{
  "head_dim": 64,
  "norm_place": "pre",
  "init": "normal",
  "beta1": 0.95,
  "beta2": 0.95
}
MLP neurons of a small language model. Each row is named by its layer, matrix (up: input weights) and neuron, and shows model dimensions 224-351. Each number is 128 + 32 x the weight over its row's rms, rounded and kept within 0 to 255.
Before each neuron's rows, "fires after" lists the tokens most often just before its 100 highest values on Wikipedia text that the model never trained on. A number after a token or word is its count.

fires after: " the" 25, " The" 15, " and" 9, "'s" 4
L6.up638 [112 164 164  34 128 107 129  86 121 129 130 157 113  82 164 134 105 170 111 112 139 114 134 146 141 154  65  76 107  74 128  83 139  77 150 178 146  85 109 156  98 179  82 146 151 159  97 116 183 117 109 186 110 191 122 152 102  93 178 129 114 155 108 145 158 121 156 119 147  82 115 166 102 125 104 138 123 142 204 117 174  56  94 162  97 146 176 115 126 105 153  87 138 164 148 171  85 145 106 141 122  80  61 141 131 164  74 136 176 122 128 123  84 131 163 176 123 143 134 144 126 162 144  96  90 156 206 210]

fires after: " |" 58, "," 4, ")" 4
L9.up94 [112 154 149 155 144  64 116 127  56  98 127 168 137 154 115 141 132 137 122 124 154 143 124 114  84 162 140 160 102 110 164 131  57  77 108 167 140 158 186 114 111 144  81  81 134 121 101 170 116 135 149 208 121 148 136 169 119 114 152 121 111 182 143 108 140 147 160 171 113  90 110 171 165 104 102  99  99  93 148  88 113 100 187 101 126 132 168 108  93 164  95 111 127 186 125 113 193 183 110 178 112 158 110  97 118 121 112 110  85 144 189 108 172 175 162  97  88 180  92 101 161 169 218  93 122 146 116 186]

fires after: "|" 59, " |" 13, "\n" 5, " /" 4, " 7" 4
L6.up1334 [128 143 119 112 189  49 102  64 124 133 125 164 131 183 175 127 157 111 135 189 123 167  95 172 107 147 134 143  64 123 142 130  88 112 146 155 164 141 212 169 130 139 110 122  98 145 162 142 139 132 162 146 119 148 162 127 124 112 160  74 105  90 154 169 133 101 166 187 109 156 100 151 102 173  94  76 164 100 102 153 108 154 100  96 103 179 132 136  95  90 157 141  81 127 129 109 205 107 104 172 136 153 144  71 120  99 117 155 113  93 156 100 172 136 215  84 134 160  96  97 108 113 140  99 102 173 123 164]

fires after: "|" 67, "\n" 28
L6.up670 [151 108 127 138 162 132 125 158 135 142 124 134 139 172 101 133 157 130 116 160 156 160  94 153  91 156 147 173 160  92 152 138 126  79  92 149 176 140 131 123  48 142 127 113 150 142 151 116 130 149 154 141 135 143 173 143 138 129 145  78 134  92 138 119 148 144 128 161 113 122 113 189  93 155 134 102 134 144 119 109  99 180  94  94 125 142 174 158 132  79 179 121 152 117 175 115 164 119  92 108 148 137 171  84 132  98  92 142 100 115 134 100 186 165 203  65 105 162 142 165 144 122 146 155 115 176 172 102]

fires after: "\n" 39, " (" 26, " \"" 8, "–" 5
L6.up543 [162 131 179  64 134  82 183 137 149 143 158 131 153 144 183 122 147 129 148 152 182 126 109 137 111 110 155  85 168 122 128 129 120 153 130 128  91 145 112 142 123 143 125 102 148 122 123 117 123 122 192 112  93 126 149 179 140 129 136 135 177 125 133 102 210 121  81  23 135 120 136 145 109  73 177 148 149 217 134 138 182  72 118 172 117 111 112 122 106 129 102  85  31 105 122 104 154 173 117 129  80 126 109 137 140 120  93  99 153 127 123 112  90 158 110 161 100 106 163 150 111 121 138 124 132 150  78 120]

fires after: " |" 37, "|" 14, " in" 8, "," 6, " Turnout" 6, "." 5
L6.up688 [140 180 188 102 145 133 122 121 106 133 147 156 157 141 128 133 139 166 129 124 138 162 100 138 172 148 140 128 108 123 121 134  51 169 142 169 101  99 173 135 148 179 125  70 137 157 119 144 114 156 149  50 194 158 141 223 109  54  91 100 125  62 143 101 149 157 136 115 113 153 129  96 113 172  85  82 100 142  97 122 133 208 140 107 127 175 143 103 167  96 154 133 109 161 123 134 158 158 143 155 117 145 176  69 144  96  57 153 103 159  83 108 176 135 134 137 134 125  95 157 157 102 129  65  96 192 235 182]

fires after: " (" 24, "," 22, " \"" 11, " which" 8, ";" 5, " [" 4
L6.up158 [ 84 119 147  76 139  87 189 125  93 158 142 159 128 138 134 107 156 153 188 143 165 104 117 167 169 183  54 142  90 137  85 112 127 125 117 146 145 106 106  89 159  91 136  84  90 141 176 136 122 138 134 171 130 119  80 127 132 133  77 136 210 166 141  78 143 117 126  70 110 146 126 177  97 107  93 159 131 159  77  59 184 121 133  91  34  91 172 123  91 156  96 111  32 111  67 125 151 168 194 146 146 116  93 148 141 145 112 105 121 171 140 121  74 162 122 123 159 161 128 108 109 245 136 175 128 133 109 124]

fires after: " |" 31, "\n" 30, "," 25, ";" 6
L4.up219 [ 71 131 153 107 122 169 187 125 121 143 118 171 145  75  85 123 181 161 166 127 173 124 118 166 125 138 102  95 108 102 154 102  81 112  45 147  97  86 162  93 133 138 123  69 174 154 126 162 139 131  87 128 142 143 109 119 108 118 139 137 171 166 137 149 123  82 117  81 119 116 115 110  86 148 141 147 150 154 169 112 152 104 147  98 118 128 147 137  63 170 161 130  67 141 113 116 150 133 164 152  60 118 104 168 162 127 175  65 158 117 116 129 105 105 125 109 155  83 132  75 141 129  79 183 187 132  75  83]

fires after: "|" 30, "," 20, "\n" 14, " and" 9, " |" 5
L9.up857 [ 90  84 140 145 117  98 123 113  93 148 112 139  93 176 119 166 122 140 143 106 110 115 108 152  84 137 153 169 117 170 125 115  98 140 135 168 186 133 137 117 113 130  77 150 132 156 135 149 149 107  92 156 199 177 137  86 135 143 133 119 154 156 111 160 125 130 154 120 144 122  59 111  59 146 158 152 115 118  85 116 142 128 156  75  96 196 167 153 126  92 152  95  96 128 148 104 162 149  98 153 136  98 150 101 108  96 170 144  94 107 149 136 116 126 162  80  92 128 161  93 132 116 106  69 123 110 173 164]

fires after: " the" 19, " has" 9, "'s" 8, " 100" 5, " had" 5, " his" 4
L9.up342 [ 94 132 133  67  99 102 114 104 103 104 105 172 157 100 159 176 132 172 145 112 180  99 122 116 149 139 104 107 122 107 141 119 116 101 109 186 170  64 176 126 137 165 151 106 104 140 132 186 101 168 122 170 134 149 129 153 131 104 109  82 117 100 188 134  71 122 137 169 151 135  95 216 161 140  94 111 156  92 106  53 116 168  95  84  56 127 110 147 153  86 148 127 153 106 118 110 138 132 117 121 106 125 195 122 162 155 136 174 133 149 127 148 124 109 171 118 114 162 151 106 173 120 195 152 144 171 120 141]